config = dict(
    n_kv_head=6,
    d_mlp=768,
    bias='none',
    extras=['capped logits'],
    lr=0.0105,
    lr_mult_o=3.0,
    warmup_steps=0,
    decay_shape='linear',
    batch_tokens=16384,
    seq_len=256,
    doc_mask=True,
    train_tokens=124500000,
)
MLP neurons of a small language model. Each row is named by its layer, matrix (up: input weights) and neuron, and shows model dimensions 32-159. Each number is 128 + 24 x the weight over its row's rms, rounded and kept within 0 to 255.
After each neuron's rows, "fires on" lists the tokens most often at its 100 highest values on Wikipedia text that the model never trained on.

L3.up720 [114 151 160 136 118 115 109 152 114 140 186 110 137  93 155 115  87 137 122 120 188 158 148 132  89 126 100  87 120 137 105 133 163 123 112 107 144 128 117  88 145 123 143 165 156  82 136 118  96 121 152 136 122 127 106 128 144  83 182 153 148 114 116 123 110 144 163 144 134 161 147 147 148 162 107 143 148 194 178 123 136 111 115 137 127 166 119 101 112 108  91 103 145 107 110 129 124 136 100 114 101 151 127  95 134 103 131 133 125 144 104 134 170 116 125 152 121 143 131 192 148  99 106 150 142 127 133 133]
fires on: "ary", " and", "'", "al", "ant"

L3.up544 [114 158 109 116 136 115 124 120 110 106 120 170 132 128 110 177 142 104 110 114 109 142 147 139 142 160 118 144 128 123 124 104 151  88 120 150 121 118 129 105 119 152 112 147 165 130 198 132 150 112 113 124 137 111  70 136 152 146 119 135 126 182 123  82 141 155 125 125 123 168 141 145 140 147 133 119 172 118 148  65 120 149 153 121 143 102 150 126 140 153 130 120 147 127 123 103 140 107 110 118 148 150 154 139 160 133  90 123 149 118 152 157 118 117 140 147  61 144 108 103 116 153 151 132 121 169 159 112]
fires on: ",", " that"

L5.up345 [124  83 141 190 139 104 106 121 117 132 137  90 113  91 150 148  83 117 183 115  85 128 137 124 119  97 112 138 129  78 104 144 156 135 130 127 102 135 135  87 108 131 137 128 135 116 121  96 167 143 145 110 152 129 125 124 174  95 135 105 106 141 149 115  78 115 119 133 140 106 125 102 137 100 165 105 103 153 135 122 153 133 110 115 128 111 132 149 120  90 107  89 169  95 126 174 159 117 103  95 153 110  94 157 154 123 100 148 136 129 151 164 132 117  90 135 145 142 105 105 175 172 153 127 106 147  95  98]
fires on: " =", " ad", "up", " pro", "'", " f"

L5.up303 [139 113 143 103 135 135 111 136 140 119 129  98 113 116 122 157 151  97 130 105  99 202 100 161  94 110 107  92 140 161 144  66 122 122 115 126 140  90 124 150 165 107  91 121 134 124 106 141 131 113 142  92 169 175 121 123 141 115 155 123 142 159 107 103 137 133 149 122 156 125 118 108 143 152 139 152 106  98 144 138  94 143 109 160 128 121 124 115 126  96 109  85  98  76 139 145  83 155  75 154 154 136  77 135  93 104 114 113 115 133 118 134 151  80 178 132 109 179 158 144 137 120 151 140 136 132 109 122]
fires on: "b", "-", "ab", "ap", "g"

L3.up43 [163 100 102 161 142 155 140 118 154 106 148 113 115 121 149 150  70  77 143 126 128 154 135 111 153 125 133 129 109 121 154 120 111 131 103 140  99 140 119 159 115 135 140 129  80 137 116 137 161 146 131 135 125 108 155 106 131  99 142 144 112 130 125 113 127 135 148 148 129 159 107 158 130 122 125 181 106 130 134  98 135 123  61 140 158 124 158 125 163 152 100 112 122 121 110 143 111  75  95  91 142 112 122  94 136  98 148 166 137 103  91 116 133  79  96 114 121 102  89 132 138 123 113 180 139 110  99 122]
fires on: " U", " Pro", " spec", " pro", " sec"

L3.up578 [156 122 162 116 123 129 117 130 141 122 143 152 112 145  94  95 123 131 105 115 145 158 139 165  95 108 160 136 132 142 149 142  61 104  83 140 157 146  99 117 155 143 121 183 142 124 162 126 114 135 134 125 143 133 118  86 125 165 127 109 124 141 177  72 139 150 137 127 119 121 116 148 145 115 154 122 132 159 131 127 115 122 117  68  89 113 150  85 128 144 116 169 159 157 137 123 124 112  67 143 111 131  89 142 129  85 161 161 111  71 155 172 141 115 117 135 158  97 119 178 138 158 111 165 161 124 141 105]
fires on: "ual", "her", "ball", "ely", "form", "an"

L3.up458 [117 121  90 139  90 114 125 148 116 170 139 114 156 152 113 109 167  98 144 155  84  96  49 132 105  97 160 119 130 105  83 120 157  95  93 138 154 101 106 115 127 152 108 126 132 149 155 129 141 138 152 112 165 128 134 143 116 139 134 139 152 127 161 106 109 101 152 159 106 129 167 124 184 141 111 154 138 124 107 115 113 109 119 158 168 144 128 172 110 147 146  97 159 132 149 130 101  99 162 170 129 120 149 144 148 161 148 132 104 146 119 106 118 121 115 136  83 101 166 130 121 167 171 154  81 174 142 125]
fires on: " of", "al", "ay", " States", "ed", ":"

L5.up4 [142  84 116 160 121 128  99 140 143  84 120 114 106 144 148 131 132 142 131 143 122 145 139 144 109 148  88 145  60 176 104 129 128 157 132 176 112 131 155  99 112 114 178 134 106 160 129 143 105  92 125 156 102 140 116 133 139 120  98 140  93 120  66 111 150 105  82  80 134 138 123 142 117  99 110 150 165  67 101 124 103 136 100 127 105 135 106 126 135 138 146 150 153 148  79 113  78 122 118 109 136 122 134 121  82 138 126 104 163 108 128 160  97 123 138 122 122 143  75 175 102 123 131 138 117 119 114  73]
fires on: "k", "l", "t", "end", "ch", "h"

L5.up580 [147 121 117 159 170 101  97 119  94 128 124 131 100 168  99 133 133 118  72 150  96 144  86 124 110 122 109 117 163 111 115 116 150 158 125 127 110 116 100 113 139 119  86 105 129 168  85 104 153 138 126 163 128  79 121 122 154 127 114 110 143 130 124 137 108 116 163  62 125 155 134  95 116 134 143 150  84  69  79 148 141 137 144 129 139 146 163  86 115 130 138  76 112 117  97 178 140 162  97 100 107 141 165 137 124 131 157 123 142 160 150 130 121 133  98 132 107 133 137 124 170 133 138  93 137 146 141 112]
fires on: " and", ",", "),", " or"

L5.up309 [102 146  89 116  86 131 108 163 137  97  35 129 129 142 115 106 107 140 134 114  97 141 102 103  98  92 147 139 117 105  87  95 105 164 134 151  98 137 134 134 133 144  85 101  84 142 131 114 142 135 100 155 134 107 126  97 110  71 126 146 108 103 129 162 148 111 122 138 123 112  94 141 131 125 125 134 119  77 159  86 168 139 123 131  90 128 145  99 111 128 130 135  98 120 118 122 122 118 177 133 109 111 131 154 110 167 154 179 116 109  88 124 156 140 125 131 129 124 159 186 159 124 125 161 166 125 122 155]
fires on: "m", "r", "b", "is", "et"

L5.up718 [115 130  85 147 104 128 112 132 161 150 121 167 136 123 122 121 112 141 135 135  97 179 118 134 110 118 105 127 162 159 116  74 110 135 123 135 164 137  97 146  99  91  49 146 114  89 122 132 150 141 174 103 193 170 140 123 117 153 132 120 146 126 106 102 133 168 149 126  90  94 165 149 153 124 122 179 148 140 138 116 169 157 128 141 111 174 125 138 141 142 118 152 131 100 100 147 112 134 141 130 128 128 106 105 131  81 142 114 126 119 103  94 156  84 154 114 119 122 121 115 130 156 158  77 134 157 139 116]
fires on: " o", "od", "est", "ay", "es"

L3.up399 [119  99 115  98 158 140 104 141 149 111 114 136 135  97 116 162 153 138 149 152 108 142 156 135 133 106 136 150 105 160 102 119 107 149 115 175 134 128 146  99 141 143 111 171 106 111 155 101 112  90 150 167  84 110 144 176 123 136 101 131  83 139 132 115 137 137 139 121 118 104 141 107 127 146 148 135 123 113 119 148 174 149 110 171 139 115 110 105 130 122 174 108 136 165 125 126 113  84 150 128  96  76 142 114 157  99 140 126 132 170  97 129 180 123 146 150 141 145  92  99 137 116 131 133 106 104 140 117]
fires on: " the", ":", "ter", "ro", "r"

L3.up522 [151 128 122 146 158 152 132 122 110 173 132 115 107 130 124 122 111 126  88 120 153 136 164 114 141 128 109 106 116 126 131 142 110  86 168 120 128  98  99 115 139 132 128 115 170 128 139 157 136  96 119 198 141 129 107 133 162 139 114 140 122 130  92 101 107 146 134 118 122 165 136 103 105  82 152 103  83 134 115 117 128 145 136 118  94 141 124 152 112 109  65 143  70 105 127 142 128 130 106 139 147 131 157 114 100 118 122 103 114 147 130 121  74 150 147 124 103 104 159 123 170 156 151 134  79 165  84 117]
fires on: ",", " and", "N"

L3.up76 [113  99 126 119 104 100 167 130 120 152 160 113 120 129  84 100 150 164 162 136 123 141 117  99 132 122 115 135 113  91 133  82 130 113 132 107  82 114  99 131 140 136 170 141 113 151  80 108 127 126 105 145 154 103 100 142 156 120 128  90 157  90  90 155 100 110 111 133 122 152 162 124 138 120 136 130 114 131  62 131 145 160 139 123 169 103 137 162 136 171 140 149 115  93  95  98 148 140 120  97  95 137 140 133 138 103 178 106 105 125  69 159 115 148 117 119 128 137 151 161  97 101 152 141 134 140  84 142]
fires on: "el", "e", "it", "un", "j"

L5.up599 [121 126 122 155 158 137 115 135 116 153 155 142 139 122  90  99 136 133 177 116 114 122 127  93  92 120 126 115 136 153  89 133 131 127 120 124 141  88  78  54 118 108 130  72 145 149 148 142 124 121 121 162 127 113 108 116 145 100 166  90 149 120 141 117 122 141  97 137 117 137 118 111 120 121  95 127  98 157 144 151 124 115 175  76 174 115 123 102 159 105  75 113 113 132  96  97 136 122 145  87 141 102 112 132 131 138  79 181 152 133 140 163 104 128  95 169 142 111 144 174 121 133 167 160 100 126  95 100]
fires on: "m", "w", "ap", "ew", "um", "hip"

L5.up315 [137 123 118  75 138 144 143  99  81 142 173 126 127 173 112 133 118  99 132 178 113 123 141 119 118 135 109 116 115  88 111 129 163 122 103 107 115 106  90 163 134 103 140 128 110 105 103 119 102 140 122 150 123 110 136 143 116 121 117 144 157 111 175 100 117 104 139  92 105  80 109 135 140 138 163  98 150 128 148 100 115 137 112 131 123 154 160 148  95 165 111 137  96 100 140 188 124 161  99 158 145  66 101 153  78 149 150 113 125 109  92 107 112 123 108 174 122 125 153 149 103 154 129  92 102 156 140 158]
fires on: "re", "er", "he", "ear", "oun"

L3.up719 [124  77 134 136 180 147 101 100 115 141 104 129 112 117 125 134 142  87 120 115 147  94 212 147 157 114 125 111 100 120 133 133 142 144 161 133 112 133 122 120 117 159 129  99 127 121 110 168 136 154 101 162 149 112 125 153 112 135 142 136 140 140 102 149 114  92 134 150 124 150 107 128 114 107 127 110 126 121 133 157 163 147 153  95 102 153  86 135 128 126 141 145 123 115 121 134 107 125  99  97 131 147 110 118 133 137 117 128 132  97 161  74 124 121 146 138 167 126  99 151 188 103 130 179 163 108 128 100]
fires on: "]", "'", "ar", "port", "N", "un"

L5.up194 [142 151 113 140 115 114 108 175 145 101 128  97 107 136 136 106 103 127 131  93  96 147 104 131 128  93  92 120 117 112 126 137 144 125  84 126 118 124 157  94 159 143 155 145 101 131 115 127 141  98 116 125 155 134 128 161 136 124 185 152 163 102 152 176 170  92 139  93 129 137 154 112 108 104 126 186 119 152 143 147 105 151 150 134 136 121 134 160 141 156 103 119 142 128 132 131 143 142 101 176 134 119 123 120 154 166 111 121  68 140 118  84 179 138  99 114 163 152 147 106 113 110 165 116 120 107 124 119]
fires on: " L", "L", " l", "il", "l"

L3.up40 [141 129  70 114 118 157 145 149 113 111 111 138 107 111 134 104 112 139  86 101 123 125  81 132  98 150 107 125 112 117  97 134  75  89 135 124 160 144 166 106 125 110 100 105 135 169 105 132 130  85 127 135 147 103 130 115  97  97  87 139 127 160 140 134 119 138 138 102 117 130 107  75 121 142 133 134 139 134 101 130  80 143 127 153 155 102 112  85  70  86 148 143 137  62 148 147 147 104 156 120 115 136 111 129 137 138 140 135 132 126 190 150 103  68 153 113 145 103 134 110 151 138 156  86 125 142 161 116]
fires on: " rec", "es", " more", "orld", " for"

L5.up253 [159 119 139 167 159  76 129 100 160 110 150  69 127 104 150 138 104 130 176 169 146 138 121 143 135 103 104 102 115 164 135  86 127 142 115  99 150 143 124 163 107 136 157 129 107 144  85  84 121 124 148 148 115 140 125 124 148 120 125 125 126 105 111 131 129 156 147  83  95 150 130 175 149 104 134 142 121 116 106  88 124 170 176 113 105 155 166 137 167 160 131  79 106 121 141 158  93 153 147 124  79 156  78 113 110 136 131 142 111 125 103 158 110 106  86 132 160 149 137 145 113 120 125 136 136 143 102 174]
fires on: " o", "ul", "ant", "an", "ent"

L5.up488 [101 118 131 144 154 133 142 160 132 160 175 124 146 150 138 114 131 122 171 138 112 146 135 101 110 137 114 137 124 107 130 134 195 153 155 106 151 160 150  89 157 166 137  99  87 173 116 108 124 113 110 116 154 104 146 113 163 131 110 147 124 110 179  84 118 165 120 118 136 140 146 127 126 126 135 153 133 135 100 120 118  91  98 141 121 123  89 148  95 115 149 152 141 105 124 114 134 106 102 122  94 112 115 104 152 132 173 104 130  99 139  99 136 122  91 107 160 122 142 172 129  92 117 113 117 112 128 110]
fires on: " of", " for", ":", "ed", " and"

L5.up35 [144 131 150 129 151 128 117 141 115 125 122 117 124 111 119 135 133 115 141 156 127 132 160 103 143 197  87 143 115 170 127 145 111 150 116 124 132 108 130 121 157 122 131 156 167  95  91 137  99 112  86 133 132 118 133 179  96 165 153 109 183 109  96 143 127 135 113 144  95 121  96 120 152 102  91 121 103 150 139 127 125 129 151 114 117 136 149 137  96 108 177 161 172 190 191 130 145 130 120 159 108 107 170 129 156  87 134 162 171 123 117 109 131 122 139 131 140 105 123 140 102 171 136 143 126 174 109 120]
fires on: "E", "A", " E", "I", "|", "ol"

L3.up317 [169  88  83 105 133 135 135  90 135 105 125  93 122 137 105 195 143 132 130 158 117  60 131 122 134 146  91 113  78 157 131 110 140 170 123 136 164 135 130  83 109 145 144 105 118 133 151 123  96  85 126 162  90 128 119 156 182 147 135 128 146 116 118 143 125 120 128 124 123  93 134 152 129 104  82 170 101 121 161 110  93 166 120 140 171 133 150 162  87 127 144 103 124 110 109 128 109 141  69 122 144 114 116 122 119 135 121 134 137 139 138 120 120 110 159 153 172 128 124 116 143 124 126 135 136 153 105 121]
fires on: "w", "h", "he", "hen", " st"

L5.up356 [148 111  85  92 106 133 144  94 130 159 146 103  96 166 165 203 112 108 178 115 136 117 130 141  96 114  87 145 122 110 108 119 149 146 106 122 188 159 121 146  85 138 140 104 116 102 118 102 142 160 173  97 134 156 128 147 153 141 174 136 127 133 128 114 107 116 152 136  99 110 125 135 165 116 133 130 116 159 129 124 129 151 110 114 125 170 141 102 141 145 116 102 113 137 145 155 158 127 117  89 134 121 144 150 138 127  67 123 104 117  70 130 152 117 153 154 164 123 137 119 143 114 150 121 126  96  95 134]
fires on: " c", " ad"

L3.up302 [140 166  73 136 120 151 152  91 106 130  97 161 123 123 131 137 105 152 132 132 122 120 106  84 156 157 108 112 121 159  93 122 108 159 114 108 121  78  90 125 170 177 124 131 115 107 137 180  89 155 106 125 112 151 117 158 109 125 136 145 163  92 144  81 130 143 109 155 117 148  74 112 125 159 143 141 144 123 119  99 119 119 131  91 136 113 114 106 117 111 138 113 128 125 128  93 162 136 148  97 156  95 120 178 115 118 106 174 139  74  94 124  87 138 102  77 143 133 151 129 154 111 149  85 103 127 129 124]
fires on: "n", "w", "m", "im", "he", "and"

L3.up238 [173 143 155 113 106 145 137 116 149 138  91 137  98  48 105 155 132 125 126 112 166 155 139  88  72 147  97  87 135 154 112 136 186 146 157 143 113 142 135 119 174 158  71 105 104 130 159 139 139 158 106  79 139 159 116 137  90 118 171 140 109 174 173 121 120 120 163 125 100 123 122 137 148 127 132 102  97  98 131 145 116  88 142 118 125 133 143 134 107 152 113 120 110  72 171 126 148 152 108  99 127 105 153 115 107 170 137 185 136 147 134 117 127 130 147 126 144 138 164 144 151 135 168 164 127 151 149 129]
fires on: "b", "rib"

L5.up195 [154  76 126 183 156 107 153 114  85  86 181  78 161 137 121  99 177 115 169 131 126 160 143  90  99 132 107 135 138 149 141 138 152 147  83 152 139 157 120 146 150 116  89 142 136 125 100 153 147  70 112 152  79 120 130 136 201  82 117 130 144 115 139 100 125 139 118 151 122 138 143 162 144 107 133 136 144 101 120 121 134 130 144 175 150 112 134 141 133 156  75 104 117 134 135 159 138  93 175 139  97 128 118 148 137 109 101 140 132 120 139 139 184 107 119 104 126 147 140 130 112  89 120 149 130  98  85 110]
fires on: " O", " o", " "

L5.up162 [125 132  87 163 107 144  91 155 104 103 132 107 162 153 138 152 176 153 126 133 108 143 134 140 111 132 106 136 145 148 157 113 147 169 127 104 135 139  97 150  89 152 142 166 116 135 105 102 166  99 102  75  94  93 144 176 159 151 132 149 118 134  63 157 106 113 130 131 156 120 111 167 104 161 128 112 137  95  98 114 137 134  96 113  78 108 101 143 151 162  85 118 128 164 168 130 119 129 167 119 114  96 133 176 141 165 106 123 126 135 124 169 149 126 132 137 125 153 113 135 140 133 141 113 139 148 140 113]
fires on: "r", "er", "et", "ul", "l"

L3.up540 [144 169 111 166 113  99 126 146 135 122 131 151  88 146 179 157 135 101 141 157 103 162 141 114 110 138 133 136 142 138 134 101  98 111 108  99 118 123  69  70 123 143 125 160  65 102 116  93 106 154 127 144 120 121 143 132 113 122  84 110 124  85 107 135 163 164 111 114 175 142 128 133 131 131 114 161 182 131  93  86 111 122 116  94  80 103 115 163 114 143 127  92 163 161 117 157 116 135 116 114  90  94 136 102  95 101 132  95 142 156 148 103 174 168 122 140 146 121 174 141 119 113 119 157 147 161 157 141]
fires on: "el", "R", "er", "ul", "l", "ar"

L5.up497 [144 119 126 106 129  76 136 127 153 119 114 154 105 137 150 151  96 141 145 100 136 147  93  98 110 115 148 111 116 151 147 170 144 143 109 141 170 138  96 126 155 119 144 137 116 157  85 139 119 117 133 118 130 148 130  87 108 136 168 145  77 109 134 116 148  96 128  89 117  95 100 139 113 127 119 135 107  92 106 176 122 112 127 171 158 165 119 149  84 114 125 116  98 128  89  96 118 144 132 117 143 133 128 115 146  79  92 129 109 119 121 120 181 121 144 133 118 114 122  88  98 175 157 120 109  80 121 156]
fires on: " L", "k", "ers", "id", "L"

L3.up632 [150 137 125 114 141 129 150 111 140 117 142 150 125 141 172 138 162 114  86 162 122 172 119 136 143 115 114 136 131 151 124  99 147 113 110 122 107 140 187 123 144  91  97 149 152 119 127  79 146 101 166 110 160  97 121 124 168 129 138  79 128 124 113 131 136 125 141 109 117 137 129  64 169 136 136 105 117  85 153  88 164 151 131 146 159 131 129 165 152 104  91 149 137 189 137 146 173 134 142 130 110 151 152 115 155 154 153 115 142 160 142 176  54 119 134  91 132 134 119 120  96 136 158 109 129 170 140 118]
fires on: ",", "P", "^"

L5.up234 [150 109 114 103  94 142 132 158 126 120 196 150 130 149 211 163 113 152 108 103 114 139 108 109 132 111 154 108 127 145 126 131 162 161 130 166 158  97 140 109 126 157 108 117 160 166 143 175 128 115  95 107 138 122 102 135 143 119 154 119 146 117 160  99  86 125 147 154 134 115 114  70 131 139 122 161 111 135 111 108 169 123 124 154 121 155 110 120 135 124 141 140 103 101  96 124 121 122 144 128 155 131 177 105 146 141 135 139 113 133 135 146 156 129 111 118 130  53 132 126 138  89 106 146 135 142 132 132]
fires on: " of", ":", " the", "s"

L3.up341 [151 105 132  89 104 132 121 159 125 119  79 114 132 114 101 102 159 151 114 152 115 121 118 125 110 169 136 152 143 160 124 150 159 116 155 128 135 118 101 122 160 120 146 147 206 145  82 147 117 168 135 159 148 151 124 160 137 105 132 114 154 109 118 141 125 147 128 137  77 195 100 106 105 114 128 154 102 136 137 143 133  82 134 140 159 133 111 116 125 105  78  94 148 175 154 179 173 132 149 149 106 110 134 137 120 140 112 114 181 135 141 146 118 100 134 142 135 186 110 133  89 143 127 118 123 138  75  67]
fires on: "A", "C", "/", "R", "E", "D"

L5.up421 [100 125 113 148 113 133 122 133 119 136 143 141 137 130 130  89  93  89 173 137 101 108  93 152  82 136  92 118  91 175 117  89 153  94 126 107  96 143 151 159 118 120  93 144 131 183  98 130 158 119 137 134 114 109 128 106 159 162  99 148 115 111 116 193 142 116 130  87 138 125 150 116 115 140 106 118 127  73 137 144  93 159 107  97 140  79 125 166 114 117 123 130 156 133 120 132 122 148 110 138 130 107 130  95 148 146 143 109 134 157  77 123  95  91 130 134 138 123 147 139 117 148 121 109 118 137 174  92]
fires on: "ad", "our", "al", " Y", "ollow", "l"

L3.up575 [126 119 131 151 141 109 108 153  96 154 143 131 136 100 129 123 135 157 128 145 118  99 186 136 154 149 159 119  86 132 136  79 114 131 101 125 115  88 133 131 136 142  94 115 113  92 147 134  67 141 121 171 154  97 133 169 166  66 133 103 142 113  85  92 155 149 137  85 146 109 137 142 105 131 166 144 110 151 128 163 126 142  96 184 125 158 160 118 102 107 108 130 122 149 107 167 141  96 108 179 132 135 144 126 104  95 137 115 145 121 102 102 121 139 146 150 141 148 131 105 126 144 137 173 122 123 123 148]
fires on: "st", " as", "les", ":", "ry", "ro"

L5.up105 [ 94 108  80  95 126 135 140 134 124 144 115 122 109 144 147 138 110 123 126  94 140 136 118 134 131  54  92  79 134 129 148 122  85 107  73 134 106 125  61 130 151  97 107 123 183  74 119  84 113 133  97 123 166 127  86 147 100  98 160 157 146 116 136 102 132 117 127 117  99 125  85 155 126 123 106 119 131 146 123 125 124 212 109 113 100 141 156 110 143 114 111 140 116  95 150 119 144 155 158 130 137 156 134 137 128 134 165 126 133 114 107 149 120 110 119 113 145 132 111 113 122 114 157 131 175 142 170 100]
fires on: "s", "es", "ury", "od", "ations"

L3.up550 [122 120 114 126 101 158 147 105 166 130 117 124  87 153 103 101  88 118 127 169 115 145  81 143 127  59 163 155 117 141 110 150 115 144 121 112 113  73  71 141 167 116 102 107 134  90  86 128 126 131  96 136  86 137 122 118 141 133 141 107 142 120 115  99 137 108 150 129  89 138 105 111 164  89 124 132 132 166 138 144 105 165 118 137 127 124 113 129 135 138  90  99 102  88 133 152 153 143 160 155 136 126 156 129  96 104  94 113 129 124 120  96 165 104 166  58 102 152 111 162 107 127 155 129 146 157  71 116]
fires on: "es", "ren", "ations", "ers", "ings"

L5.up404 [172 100 153  93 111 117 120 119 141 130 129 167 159 116 108 127 118 112 134 127 118 178 132 158 137 147 144 113 194 122 170 121  91 126 145 131 120 142 146 165 159 142 144 104 141 112 115 136 138 134 131 179 168 113 147 153 119 134 106 109 147 128 151 135 113 128 121 179 128  85 136 102 103 100 114 146 122 140  79 151 149 153  93 121  75 165 129 117 153 106 110 157 126 121 111 152  98 188 129 137  90 148 131 140 144 143 124 150 112 131 132 174  89 118 150 139 124 109 127 135 145 122 118 195 104 104 146 150]
fires on: " B", " to", " co", "et", "it"

L5.up251 [184 143 116 156 110  85 173 143 149 118  90 105 115 162  99 129  78 142 128  92 186 161 152 121 121 120 130 140 125 157 144 134 115 143 173 157 127 121 148  76 133 133 128 123  91 153  99 113  82 132 122 146 136 135 113 102 185 138 149  91 115 140 130 151 111 129 151 128 129 160 119 145 141 110 125 101 116 138 103 109 121 128 179 107 127 134 114 118 144  68 131 112  83  98 104 183 147  94 137 122 133 119 134 135 128 150 107 105 126 108 133 156 110 161 132 130 104 129 103 118 107 110 134 125 129 161 129 127]
fires on: " is", " loc", " spec", "oc", "ep", " was"

L5.up175 [163  97 121 103 132 167 180 122 116 149 121 154 100 119  79  75 104 145 126  80 138 152  83 163 162 132 102 142 109 163 138 140 105 131 138  81 101 136 111 128 124 146 115 144 120 128 105  95 139 134 116 126 167 115  95 166 148 160 122 110 150  90  78 133 111 142 128 143 133  61 159 124 150 159 128 126 123 140  90 123 125 120 138 121 143 165 142 136 154 131 146 125 116 117 123 108 148 130 118 146 119  91 139 108 110 165 171  93 144 109 159 112 171 148 105 124 149 111 127 107 120 126  65 160 110 104 142 138]
fires on: "ra", "e", "os", "o", "el", "r"

L3.up95 [185 170 110 169 128 126 131 132 112 124 123  90 116 124  83 108 136 148 165 128  59 101 104 116 133 130 129 151 111  97 134  80 158 114 112 163 147 152 106 107  82 104 100 152 121  90 128 113 138  95 122 130 109 129 132 163 171 149 120 131 149 156 141 140 139 121 155 124 132 103 124 176 120 126 124  99 117 151 148 115  91 120 115 134 168 157 146 151 150 125 115 154 143 130 127 139 158 145 153 116 132 146 152 126 101 182 131 130 102 106  79 165 156 131 110 128 150 184 142 115 137 161  96 143 118 128 129  92]
fires on: "h", "ure", "ion", "he", "st", " she"

L5.up353 [125 177 102 117 104 103 107 118  90 124  94 116 114 141 105 160  96  86 132 129 129 165  85 122 130 113 146 141 130 121 141 133 106 140 125  77 125  96 136 130 153 102 127 119  87  84 116 134 171 124 159 135 137 134 126 101 130 141 101 100 127  67 114 150 132 136 109 129 119 138 103  93  78 137 120 116 127 168 118 124 141 118 136 179 130 113 139 139 119 124 143  87 104 111 108  88 147 117 124 121 117 117 132 156 108 176 163  96 152 136 147 147 129 134 116 137 124 134  66 170 124 115  91  97 137 148 153 139]
fires on: "m", " im", " is", "is"

L3.up579 [132  76 117 123  87 137 134 128 101 128 103 164 142  96 126 122  86 133 149 127 142 115 138 127 140 175 174  82 132 171  99 126 130 105 192 162 120 109 104  62  92 146 121 125  97 135 149 181 128 136 144 117 137 123 110 130 126 113 173 122 140  96 102  96  92 143 125 134 151 116 110 150 108 126 119 133 129 133 102 107 121 138 162 112 129 142 130 122  88 127 146  91 125 117 142 133 111  98 146 177  98 107 128 115 109 171 156 118 123 100 128 106 126 144  95 110 124 104  80  99 171 154 127 109 111 152 108 120]
fires on: "),", " by", " is", " of", " was", "ee"

L5.up569 [137 139 125 149 138 143 166 168 112 108 138 141 130 157 146 128 116 123  88 113  93 170 100 150 120 139 138 136 104 195 138 129 133 129 118 100 116  78 109 116 112 118 130 114 111 127  70 174 143 133 153 112 110 129  95 159 139 118 125 116 106 127 120 109 112 163  92 136 113 135 126 139  83 127 149 147 177 123 112 143 142 137 108 142 157 109 164  95 155 120 123  95 104 122  97 161 123 109 136 110 116 158  94 157 119 140 131 104 134 118  88 132 110 118 129 119 101 185  75 119 131 117 103 162 150 111 107 134]
fires on: "t", " pro", " Pro", "x", " o", "ter"

L5.up139 [134 158 111 153 124 181 133 131 157 166 101  75  79 139 146 127 137 120 122 147 127 113 105 115 108 158 117 128 152 155 112 159 113 174 130 106 123 108 119 102 140 154 173 122 145 115 142 130  97 136 156 139 127 162 146 152 120 100 130  91  53 139 120  93 154 144 141 111 140 115 106 130 184 162 110 126 153 116 136 133 101 100 170 134 125 138  60 123 135 112  68 106 114  91  98  85 112 137 153  92 166  91 109 111 126 154 123 118 166 119 123 109 157  84 132 136 161 150 130 118 107 121 125  86 123  87 161  94]
fires on: "ed", "d", "k", "w", "t"

L3.up190 [ 82 144 137 127 138 136 125 125  88  93 100 133 134 113 135 124 100 115 155 168 121 166 124 155 118  91  78 100 129 118 152 113  71 122 128 129  58  82 135 108 120 102 116 152 123 133 114 114 139 114 159 115 152 160  79 124 133 153 112 113 144 135 114 115 101  99 141 121  98 170 139 107 144 105 126 111 116 140 128  91  75 159 100 129 101 131 136 140 140 142 146 108 139 110 127 135 155 150 109 128 170 114 188 151 105 110 126 121 150 125  96 105  95 155 155 128 126 114 121 106 123 143 126 120 124 122 132 104]
fires on: ","

L5.up613 [122 118 144 108 142  83 131 133  97 128 137 120 158  99 126 172 113 164  92 108 102 157 150 143 105 147 131 175 131  85 177  94 157 113  80 119 139 112 118 126 155 104 144 162 170 130 134 138 113 127 130 135 176 133 108 182 147 113 123  80 103 107 114 144 131  82 174 124  98 143 101 117 131 143  97 149 120 107 132 144 155 143 139 121 127  98 123 130 124 172 138 116 142 138 112 112 152 161  88 127 129 108  97 119 111 131  89 132 119 146 155 176 108 155 163 126 108 122  85 154 121 152 190 141 134 133 137 109]
fires on: "id", "ul", "ff", ";", "ays"